{
  "num_hidden_layers": 10,
  "hidden_act": "squared_relu",
  "norm_place": "pre",
  "rope_theta": 10000.0,
  "rope_fraction": 1.0,
  "attn_scale": 0.186,
  "init": "normal",
  "init_std_qkv": 0.0197,
  "lr_head": 0.0111,
  "max_grad_norm": 0.5,
  "decay_fraction": 0.905,
  "decay_shape": "pow",
  "batch_tokens": 131072,
  "max_seq_len": 1024,
  "doc_mask": true
}
MLP neurons of a small language model. Each row is named by its layer, matrix (up: input weights) and neuron, and shows model dimensions 0-255. Each number is 500 + 25 x the weight over its row's rms, rounded and kept within 0 to 999. Numbers have three digits each.
After each neuron's rows, "fires in" lists the words (lower case) most often at its 100 highest values on Wikipedia text that the model never trained on.

L3.up841:533516518491487456442454534481486501508484519477539500485497496526519516483495487520536497489488519523531503525522488464498516481509526489530460486527511513507496489487499506479494480507497488531513503466532497491497494487468505486533525523471503503519508513517512509525439531516549469529509515545485560474469486488522514545484497525465495531470460506492476526477480523461500435504550491553496465496476527459508489519505518523511494534487512502476461484472492499515519532455513479498489491470526415484482482450484468505457489492491468510509490480507480510555455506533538492485506501487496494513485535525533511486437493519547552492507521466491494491481499520539528501491467506528516443496511477489545488485539531522488501526486491461509485515493519508517471512468502458
fires in: "with", "from", "by", "living", "at", "after"

L4.up338:539507508493562486477518516473499500500495509523495517490471470479525520476536525513490513501466529471533471499433502523519518472492513491524489501562515549528494510503446469448524486457538492515450515493482504474485488448503499544515520511519517524486517483462532530537514501461506497549472485506503437487478550495456514525516484516502501513482494502486518471501480521508517515517479479484493485539506514482520497502496455457482502457500558503477501497468484486528509526471451503498475477489546516528495518533499525456459415491524443479520492528491509510471474520506498503504502504443503483532538528488509543511494502506514464513464494507496507522456449537464488474474512520503524494522506499491525512516460504522493521518497511537490499469510519529514465470509501512
fires in: "to", "from", "after", "a", "season", "king"

L3.up331:512527544507511492441497494501467483563552500503476525507489510528525530547540506471506476431505533523516488476543510512470561481514486519510503472499507489520505508529460514522470493482561522501488518478520549507492519475471496533521491476476476523510487490503501497519487508564489550500498481488484485512478531508527487499487496497477486467485453510498520506519524550480537479422493514496530547527487458494499527505446493499454486500514514487506510493492509492501431529545471473480494485519474504494540476464481477527510519453519495485506488512501522492502517534478530501485497514498516466537479511531498484507513472491499523529470521503472467525535540545474439522503510528511491478475522450486529490517470489525476498479533547485510537460487489564527487519499529545
fires in: "with", "which", "where", "god", "uncredited"

L3.up95:525455472497537473506494505548454518484482544497520498505467495525486496502502549464490482484489505470511550490470457504520469530464513522513513490468485502484511508501551525487484473499517548516525480525487522516488476456491468494551526521505497536484525479514517509466438482527466475483516499510547462522533475465467528512490500534491528498506499511494468482428509507497476491462503520517495503538491533498518517443488488523529492499471498470488471447477504508436483475521486496561496478504495529490495510492489495521454527449535476532507527527513488506518517495467488509490541508503480520520512524492549547541462517492532519519514470535516526515502509474495464525570476500507504491530522489449512512498523467520509496497529472512497513520500460496551507507547499509
fires in: "first", "them", "best", "most", "largest", "only"

L6.up519:519515483499510529477474558543507534493539482532493484494456525510498511500508478458491513473513493514542527477499530480500517500476498543475501453517477526530519517464471526475526514546519498506537494476531543506482504515518503502509536509489530534497505491519503490539545571510475515537513541477516528522481489517530496516511515474463505484494547481474507449467511492485493472443481487501508454499483570497479483506523491510490449506520504503489484476491496538523498545464464527518492508489523483475495481507475547522518545492501520470479469514530506511488520547431532526490515506494509503497519473548432481481466472463517484473454446504515458480535529494482561480468511483485527497498490512495503477458489483519512489522494502540515488501494530507474477492466485503
fires in: "and", "journal"

L4.up808:469546469479481484521501502556499485515515512488503537482493526522501533522499504534501526490516455494458513491537514488501470514492508517517474508470514436506521460498466510453470511480538484512499477504534483479502480472506513514536481533461530495493456555463519525515448464475498452480490521493498507539479509496517522521503509511467511473488501472472467486507498492498475455443453480515456466467542487523502510517508468490479506472495504513539486493487431486482486537489470441475508500431505468509506480513489476494491489488486486477504521473523522528467484525507495518500532538547465506539543465498531483467548461524508481483519505505509477484498514518487494500445488480503491552508496532453468498489448504488467524543472457484491478503500503526480502505533472489
fires in: "to", "day"

L4.up446:468453491508516499528564532484486554524505553522486470519475469493474512472454525520499482494481504461482513508509495506548473534482501508517501453465501522475497436525490478530507512511432460481509518472528520510529489508494509503501568518500490508513510476518533502482512473464473500504483470465497483509508518556528518536572480483497431499465505523523457509481518525453474431470476477488441488493495475486498485490501515527481524487483513496515480504524456506527520499462509528488466520520490493514469484524515463500512477500467529520496493517500521503484532472464483526530474571519477504509460460465488491510488537523485478504484455490511501448490535532507523485501527502520513486492476493477516522482479525504468513522497501472499487469492504481484514514461465466
fires in: "were", "was", "had", "are", "american", "went"

L6.up263:535507465454464478521521487512515486512512529495486475439508524512499522473500511526514551498498527504487469473512521456492479481456512495522485513475493503470520491505477491492530509478523487525493532521488548503516475524530473508480513522497508500494445487502498483495498512472476493496536493524482481520497476464542483526491507491516529532511540497448565529492561525461519544462470520500529481443525522494493486509525518481516473474488455506522505500475498488503515504482508474480474477471516503467487507481471505487496545502475514540481497518503493523500552522525479526491478544565518527521506515549468493445524477509516511434496483504519489510490478524489446476480485510495471489501511475486482521529420524461527479515446499491494531495530482496508505474468475502
fires in: "to", "told", "either", "shot"

L4.up677:497447479510492464538511520456467501507505481479489517501508496473496503484522534505506520490515487505491513482476473424495509481539503477488582503502531500489552485475495455525473538509499530488474468480509501520484503474463484488502522516505494523496511539518491560504489447514465504513527477538523511468506484491507490534491490519503480551517529464484488475429484515477475421460468510526505482519525504499510504480525557482488479493441478503469501494502529478502501461510522463547480494536469503451521493498500481521495520502473511522487494510509453501506499513493496516519541531479508508482509523549491509534460509495487522525514442511487530512512501509543451508489520470495519502485477458449516501517521499519486493524479516527467517494480499491502487538454482492
fires in: "then", "most", "more", "less", "rather"

L6.up700:486477455487523541482555499505504522513508542470520514490539487508513513471508515471506484495547513471520507496491502461486509522494476496512507499471515490547496490473496510465486462573503530526468516503513556525513504494530495540537463533454496548511531474504484549489500453513511549488526433528494494500471554514481535517460501499500480459496457502499545456482502532511476445493535562494494516502498465511468520479524499539494524526482517492462503483480499453548496533505469518441516473500504512516493486496472511488522550454481474504512498492509539492478503522524508510464486466490531446449518470517494519525478508511532496492509495513490505523509498463485502487475485488508488492543502502512514487471511489518512474505470557486492465523496502469455536536491476489
fires in: "with", "within", "without"

L3.up124:539494503523512509505456506530478494561492533496486468469495517441470532508488510529489436456524510485489533492526519532470499530527510496536504486517483495476472492468514523524499472500487473530484477525496464481478529498518471500524526445505495505514506481515532529491507545504504468464498518490520470529483518497543476521489485462491458512480494468493502494496517499509468503475444488490470499514494478506490456515458511461501483526501522477452493474544470514463487528528508506526482547488521514500480499522495465497509513520524485512479515512508522529532526517539518509505525487464524513465483497544503536492539512490519535490535488472489545450504410504478476497504560504529544475508510485494519478507498473486500492516508509466474512527521508479537497533494503446
fires in: "a", "with", "national", "local", "court", "during"

L3.up1064:505541527509507477491519526522503491536551514509549524480498493453507477503495521530517506490520495535525502470519511506484453507509512517529462512439499520506485489483500527485446475511552511472506515550499484458555479482457503463490475556536493530495498513522517532506494547484480472503505510475502472488506505493457494523539506507435489515495476469538524501500479486528480509501454484501438515490473504510483535457458518455493504494552477534499496499504460472521518518560482494520462489491516448526500489489572487525520562495495521483461476500510549520502538500489478522506455516460450486498515497509484530525474499475530473522487511503480534477460521467474522491524490512486532485541491507523489507448471529507475488519544530455513538520516488512502538524487522495
fires in: "north", "south", "southeast", "east", "southern", "eastern"

L6.up109:504519526450493528484504497496509527507522469502484484517481516505540563476480544485460522514523474502520527476473464483513518478457517484464494507516482508458521495486496462507484511504457507531540490473540472522523503483531511489464481537454507541481483511520462499486495500522454453521484487455460525447472550489499556536550516506505512524502487492536491507499493514546476508489500477479467433509535516500505479489495511491534501506501514502475549527525478476529508472514485558480489474508482472448525496483503462503503513503505471452494521544523479491492521514540467505510520524509500470497473525508500472522549514507493492519493531481550486519505549560511462519463486522454487517470497483507456492504505463515568497504506532497513506490526480500493483524543486484
fires in: "to", "find", "further", "final"

L3.up828:506495515495486520477559497527487520475549525467503491516548541504504513511446541533527493515503533458489533452487514490514432477485527527483488516547489498472490496485453545492510484499490449480517503488475491508485512465493489491499512464511494510461469497470481481524479507494474504534468526484499463516464554507501489485476464470524516518552469482521520504494465490482445506464496505499501502509490505536500475503510510507505534506514501495497541540491498506533516529516479536520500542500516454493493525542475519524502474539479476511492509550502495486521476478483528529483455534501497539492444452506485471516488479521479503470532549539498476496447486520452513506497503464478518482463501550499519457539476546496487500534521464480475550472468523483555497510484524504
fires in: "a", "forest", "forced", "interest", "elizabeth"

L6.up414:500514505533505526468520480532506500542530526516571505524485505522539517507422509567498509484486512511516506513454500490530465517482475446495511500478490499488516437495463527509505495491501492537494498516527517466500497473497549472523503514505523538518526546532533493499479469474533497502510519506483505512539512485470496487466517524497472537476507533556499509517502490466501471466491510523509528520488552497483510472496467520553560447443531486501549505468545529460530517502486483513519490499500495504529503507509520445491481498496461513498514492473543482513478490551547510504517466502515511510525539510459525511458467549488497516559480455516523533464488491527494535508534486496543509494466462475490511482487491459498472540495514517534520486524485484540470501473517478
fires in: "from"

L6.up18:487560482451513511491523503492484542538500524539496489482504496473507523521522509481544476501543481485499524505464498528493507492526547501492458525549532521461547495476560515540504457468555474532492502496489490470477515521502447521458522489495512501517500478485472547468500510511470473468492504517455518518495533515479492478512499497474531475501501481578513477518501482493513506498532477528533522476514476502560518523496484521542485501474511487502528466480505509512534482502481533507482493488517546509527444480517543541454488489506477491541495507495469524479519477477508555535537504497519494491520473516513482526537491528553497486485538499517487490491485513531482532509502519490480531510493462524521481526543464512475552482471486487477483482461478486485535489480477472
fires in: "for", "wayne"

L4.up693:520523507496477486468473491505474531499528499533490485494497495490541479494527523484455541514540488498536506494489490485503490470489484516506491497519452491538471493510539466451549467530523523521494459485484517499527537486526517541531567466454507561499513486468505533515516498524495511521498503528488482501511529493488492505487485503522499536527509504525490509498471483512516518487509503501503485460499486490489485512514523546523509480488516473417477473534526454513560509474496536503489515466544504518534508511480526505525439492481489492513520520485512536488534502462494488470518512507436505525465469534471480454483530507492521529513488439497522502515509480497461479476499514516477516494489509474509536508465533497500501510512483509503515486542493501480523505494508524
fires in: "of", "sometimes", "either"

L6.up722:553520428531497488518484509478477494516542488483502483545522511504535511509480488552455485482521495505473468484513525476497498469528504486539524490486500460473490496538480484476494522540488489481490502512515522526508505505505473513517531504523521469529482496482478539459514457490482472517532513479537440526456485489498492525438452489499498457529495487484493519510499542510504454497481488471491529485530532489480488476512513488479480496493528518487499492536509499511483458490525544531526511494502485498516462521472550480553489466491558546487519519515478461531485465471533507474481488510489534536475479539490482505534471489463443555551491491484503508487496510495498507503492476518520492512477498507504498463527510506536518522487484501518525474497529486533480503504494515
fires in: "a"

L4.up323:466512518531536508474514515544478477496534542519493491494506513506522511523491531471505517503483504454546523515500500491508501491506507505469547451465513464524474486506502450490505528515463473531478469500513521489457522531463500516491530528485492535517496481508502505470500493530503520479525492501464541519504522483485499489515546488511524468535487480493511499505518513517498497504491507497474464474498526494514464520494518521489527469469520499462470501547508512484520469488560486524529524513445534472511491526493537475519469478507479502529513523508520515457522480461485478546462476477508480533440534479562476471448463490517483521544462493490521452489508516547488508550484473490484497483493526484499497511469543486499519544488469498518470514505479426527501468510539482
fires in: "was", "is", "were", "best", "more", "most"

L4.up877:502511501512508524485485499515522502503497486526508450459506451501470578488469501486507524493518514511520471473485523509490505521439540518511496513502518472465477487488500519489501494515498504514495531485471502462528530457510511491505506508522522475492545510506454526548502485487455526463513478483472518503503488466518451475506484512467479514491531461522412505528477525507516535518520524462510482505494489483527476458494531468488498554502487495499508517532503537507532475500490475529507498492484450522477482520476474505500517495489499452485454550473473489504474505503517486486492481516455509481523411523490514526488522522541451498458474541520514480485478507522487503455538486499475483464509452494498469485507449508505495511488479480499534492501517498527462506513473505
fires in: "from", "according", "atlantic", "expert", "acquisition", "recognized"

L3.up266:471501517505543495518463574502476488468536523491435561514492511507495488497503450507511492552491482478540529530528526475500546519470544496448500473525523486490519525498453499513471519480487474469488480470495459498509484486468469486499525487515495543527441514484498526537479526474491495473517491457475483445538522507539462502524529504514532511477473500507519509501534490531491512474481504490534505496565516514455501499494484469512505519525538522526491522476492556491469537486457483527470476489498495539529517515524477490470491477518506501495512493528500528463455531535460505466528474499493503463485471449511514474539539473523524468523531519512511496461509511492498508497507526514519480510520522473496492511489528504434511489514501506508539516453459488521462536507515509
fires in: "of", "australian", "rights", "modern", "russian"

L4.up20:524486542527490533519520489498528518479483511469551463474503494531483511500493470511461506527472520473484484501462507497505525482498510475494497529492494489532506505548507514503477527478475517489507520521545478475475508482503513500490535510527530502515520489527516514482524496482506521499438518470487519501493488486504491513548537501512505507471489545516442526524489502512543509528485527481508451523477470492539531513520514499526504491479519467520562535501512549537521467489552520460495489465468457475499477524486482532481497510513512538494498479534508474535455496443561500498518525490489500480498473549495496453504483470495472534476534512489506545463492492505501482493500498470472548490493500509498515486478504524538491535505507511482491473527495522482433437465466499
fires in: "he", "his", "of", "according"

L3.up108:473511489465489516516497516514542465487506498502518518494502467535498534501517489500480527474500496557474506534511517495460510511467512476464532515492567478465531541523488469483511510504532504503536512496523485480485493491514492489502506471501533518469472549493539516481517529535485526476477446483552456514503450468491510495527484529501512473508523507456461501524521509506523514499522476522516474479495464463506488487552472499473485508497542513524490524487530507445474459557501528488494464536490480472529527482488472504489487515490527482468464516545525513459526477528512516501498500538503518485491507504464496537476526474514529501513459482489531533507519510477425477501526509510469532489507502538480506510526481518503486502516486458547525531491526480501510526524501494
fires in: "who", "he", "she", "supreme"

L6.up836:473507517510484491504475457529493504495486481487508540512497497450532476498498508509551507522455484477500533493483471502551484533475548514517504535505499475488538517472519446484517479447534492502483527465544508507524515455504511551524462525574493509501495505461453496473465470554534495545462520479486465505541506500522504526508517485445509536500502484495505509474482492476474510486516500474492481526501507463513474519505534488516516529486494470518477480518528511524507511509466490513476507475510504503487485502484479539477483481495510520443500475493481452535517507479464526494505527541496573486517521452500468490463461487502511446521513500494469552531458514498517511483539505485516498488479478493554469513495490518491508492485456496513526492479482489519501449501474482
fires in: "the", "is", "appointed", "also", "been"

L3.up71:505489483475544542483501477551503514506534569514481462502451468464464494511523529500493511518542475495503512499489508536504454510498533526504545546492499531545548494498479523503454487499523528479507516522473490496517520491492533528484515472500461506519453543489523515499526506467502473486507539434493482517491544488522558506532466499490488507481541509520495493477516565490463530477496484486556535496454539504494471539508525463540474543517484515497542494475528519470504491518470476476485488531512496472519482499551534526486521511486487484518541483491524465510525526464539471461523500509501515520522496547514498497464483526504462491502502562461457523513496497481508509491524513509537513491528521479479485527467520527504533493499493466498533485522499564518496496502480487
fires in: "southern", "eastern", "northern", "western"

L3.up950:523488524434512464523474533529517498502553498514508495465518506485487519507517529514465514502462475463488499489462543491520467487515530506504505538468517487529526490471491488528510457476553530482512476494542464561537478472452543472537522483496493485534447521462495497473465489486497506532503497505540537505487536481519472528532511505501525512507484464515506544516497481502480500507508487506495515464520508510536487528486478484474492533496533520498524499468509484513502512506494469492511499514532483502514486529462539478500453554451517508528478484485502497481546472510500495481450506469477474500520507505489487534533510505504531507472462498517504526490510499472489537498498467458459482516542476484430562471485511500444518513493510519510513509446512545487527496502506498
fires in: "tournament", "division", "league", "series", "season", "quarterfinals"

L6.up1263:490516476504481506502498495499495506503505454484492519476506492493496479514487485501519551478523520533481522455526518499528510525522530508518444488514518541537470546492470491538484487499534536500455515552486461484454503454524511508503513451526506518506494503508528560550494545495456499502477505452489529485489516501521550509504514503489514498501478493488479539496462532511504518495521470488508487513532486508522548498534538538489506528523522461493479504522548496487477502472536487545457480565513462485496534508514478511558507500450490496565487527513513488474528525459495520506506493487482524548496502495491462476493507443504489509526453499453500516464484532469495493489483528471515504496520475490508505498474521522533496492516529505515504464502509473527474527514534478
fires in: "that", "where", "and", "as", "because", "which"

L4.up710:497502528522483456474482450468473493470508509542529509525478473464471481510510529543531526497501498514488541495509497476544494478523487488488485516478484522480512485519503463454514464501468496471488520497473498523495499500443516535485483542466517493514511524500475502519497479502541497482508487482460500489505500476497493493444501510497524494517513515507521504493510464520478481475562528494481472526537461495476478465498523471519456508482445497510476495511459480560481469481505483481495517497510482517451517524524448473462537508496475508517507474488506529484467542476480521467498533474479529495478525480534505498492469503482537494505503514453487488533491480540516542455544458527524496517498489493495511484479486525487541466517525450513488501476534521469488521459601487
fires in: "by", "cause"

L4.up82:521550506487512498452509523522526490503498522485459487481471491495494515554511497545570522482505502494513498471484475523507500519502543436478550491497484481500501479520536477478486529489506513465524472544507474475505468469490505508486496525520495497500513505457493503527507481502511542525475466544520530499512521425552505517527507461466524495503474539460465504506444485552488545525514513449502484521476496485481505536499506491497454523519523531527504474531446517492496486490478520490529483492472489458479487499528524495516456510543506499451536515475519503498499544455487506505491541485533531470473472470486515488554561476488516542483550488502508500495510495499500524491484495483526554508488513530492486447519538450473530537506458543522501534527518479494461525492561499
fires in: "a", "one", "1", "two", "eight", "5"

L3.up897:538522503485437473507470501505495532512529453482528524498502517499493505511451510490553479507437488514504461503515518478495500554477543502501493469499525494503503483493542461537490521499498532473531479520511444514496469497505473482501499467486544479507458493477505531482487465485507440493473509511501517520494466486515476514507541514506434482477468507488463504461530568450499502505482485514502461515475541481538488458444550501536489480465500518514537492512541485478474521483469488515512495503495494534489498531449479526491512476517485530482515514543478477522541489492528503494526502506480551510558497537487523477482515482504499492500462490505554466479488498519498498464525467513516504479512497474458487495507522498496485520514487493499515507541490494498483520516488523
fires in: "as", "or", "early", "out", "law"

L4.up943:476477492508544487456503520507466509510531505438498520513493494486501520516483493523482525530532479503466472492496499485474515502503496493496503495472498540505526503496495513527470486526514510473470548509490483476523470502477504514505504481495515537533521524517501514477480523497526478527498511464466554517453468500480514490506455447508455493514456493481516547531461499491538480469530526521459529524507474543500485499490535511486500552477467468499476518527495508497507482435454540485495523519503498490523463502536461501503467490457521502479526479502520515534476476495520476521462494459532472436465501547489505525511517541483488474500468457466515484509482519472504477487515503490506482515486489460519571476495516543509467486506518516496554496532514493536517546473480525
fires in: "and", "federal", "fedor"

L4.up584:534516499494486471487535500546446500520527477457503539471498477489502539506481484521490535552526529506540524528494537489481490499545539501492520507502521535550466496434468456487500461507509502510478480516572499507447499478514532528476464495461464499518516473494494517462509531519485539467513492485481506492525515480496522504506524461513469503496498504491501482501512490498507503481481548521473521474508501450484512500533481492509487524510535496516517524475508494463511510518489495467480460487537516524537478564533535523481526533508500514483575451510491466490511501529470487496479516533465520516484452507519524484475467488471521450517509460519549483448467537520528522491519541507494507536453534489496492471509481506481483505494505531485485498488479498497450500463524479
fires in: "philadelphia", "media", "commercial", "financial", "leadership", "college"

L3.up102:500472474460455471520490482505479510491464552488511509496512515476505515494510480491482537421473470456490550479511468506515503519457487522495489508503518486513520426486453518454530543489472537489437529485454532494448489477496516527450479485510530451555457503531512522526484500494504503530494499492490515493502555501488512492473480508465515494541485493540469516503455494516472513538440511501479523443513486516467490488499496502492543546472499516502497485492454477479501468509472504485484461472463536491489514488556492505475516515505520523485494495505479510485466518500496489478528517459527487513511524490490503476501496512508502459477473510499477545516505509495564482530513513487532502485498516514565496515540481515487485520476466466472525496474466478513488519500501515
fires in: "time", "date", "times", "location", "dates"

L6.up333:545534535485500468508540481515503496527511488517499515492471537451459512507506465497503515498550522506436531507530460512536496511534526466482497492479517531470507479516507476572503506470507525528476457482521485520480481466539504525513490493517522501501547519494495508485452530507482460523541487543506522524515523487515524467555525469476538484507518517496445469469493487534530536470494501501469492485515495485474526484501493501495471481443536521486541492518538476505510544499490510504456471531527500496521479520499482500526498487519506506493493492515537492503522493527493494468482541529466526490493535537445495476460545502471477469530558530549513489499448496474504457473509501521471513516497508538450473503463509458463533507515503470482517491562508532555489510495531499
fires in: "for", "forest", "foreign", "forced"

L6.up1202:513518504528507511530453488548501470528517524461491529487463508469499497515500521517562515474436558467468493496457470461541497509463497483521490462537503494510527487515476496520526533489512494447491502482452515503493485491520505519529503497519506514490470534514474505561498508482522497484502508463512496494459523510495510553517463518505499504489472529548454489491474469538468507455494518470519478511467486461512531516511482455507492483534507470508509492534515482483508489531545504512518534520497488476472496509511489495517450528503539513487528497500460518480519488504519491507535516458501546530472481484501435453492498491491485508483476472500528483528476519507495530524493537484482497497504474484477430461472505506513531501509522484512494519507483515539445505519534524
fires in: "a", "available"

L3.up901:502498504471490540491505532526493472490508505489531507497539551485491507496486474548513472475470504527533519500535480500519472469537506474532478472527536506481517493522460480537527509498520476495476474445526496503490480503537503540467508474563550551469514486497530494493549531516483491469526471524502477464453463513491480540465488491505487480544506507479481449509476503525520529488480510483519492485481517512544483464520502466509465461462536519510511546514512523453536506509461507500499487463501446504467538485451453479507490538517516452488506518445484488552479518468539499480503487486532515503474511481516496498486490491495491483470471500506533496505511531530562531495514521501549500480509531471564483514505461524498509472519502495507478481452515465508502529530505483
fires in: "at", "by", "university", "professor", "died", "architect"

L3.up415:468478471519505509515439511483500493562493511547452511476509533521470511471500496511511510481484488550445554528516444467525491503495505512498474541526478489517532490514482490497491508552573504524495530497520529572532480517510520486469490493479491534519484444491487526479537534491490467495517522510538477499537482447497486526515486491498520482433550515554510485501491483532493522521420485487508484530493497476535521501507491511527545505532493511516461478463497545528491507506485483492465478524532463489476513471492527495470484558467515457513479470467509436517494522509509485509518475511515483525468504474445510507495520475552526519504500515520532503520506481506477504458480510514493516475540504476462503523465498488466500468495508496507497512479489495503485530524511499
fires in: "act", "railway", "railroad", "not", "phase", "campaign"

L6.up1260:511520485503447485504475486482486533500539529474540509443540503492504527464508440530511510469498514477491494501531497498476527534471512480450488505486521489500504522544477525465517477517540514501504461519498520483459474468514478518527475512512445493478498502512491502521489475459427538493503532493508448497483521480454472483491523464498499495512525497504488505473516507463508526497528525446489474469481500525451526488479478502491517486500482461535485516536543542484455523503539487484517479486435464479547509561531488527475486468496516517505482476524507457449511465472514475493488484505491487520459509469486503499510525507489532499519477480490475520532506533548463488514527486482532491556504468478515536503507513505522499534525515489535507513480516537545518474506461511
fires in: "that", "although", "since", "because", "though", "if"

L6.up1060:509465504470504503494500512499499457483543513491495525518501510484552502529521471486501452454472447500525522518518493497490519518468490505504530465469502552457539469472483502502504482538485511482509489526506523477454507441461467534473502518490480510494534474533512499472512565515494475546488487494496505461450557528480486488516478526476509457508485481498539526478521545491519519477466539496496478496490510530499505521542536432490526515503467510493473469521529484520507521517488442490516515515498544478564505495503518490501509478513523477515482505486477479529536481458493538536500509499480507514491532476537482486540497471495522478511531510504517521489485513508521472531530516532502506523463502510455456524511500504492534468511494502542482513489493456515487509489533494
fires in: "when", "where", "which", "how", "series"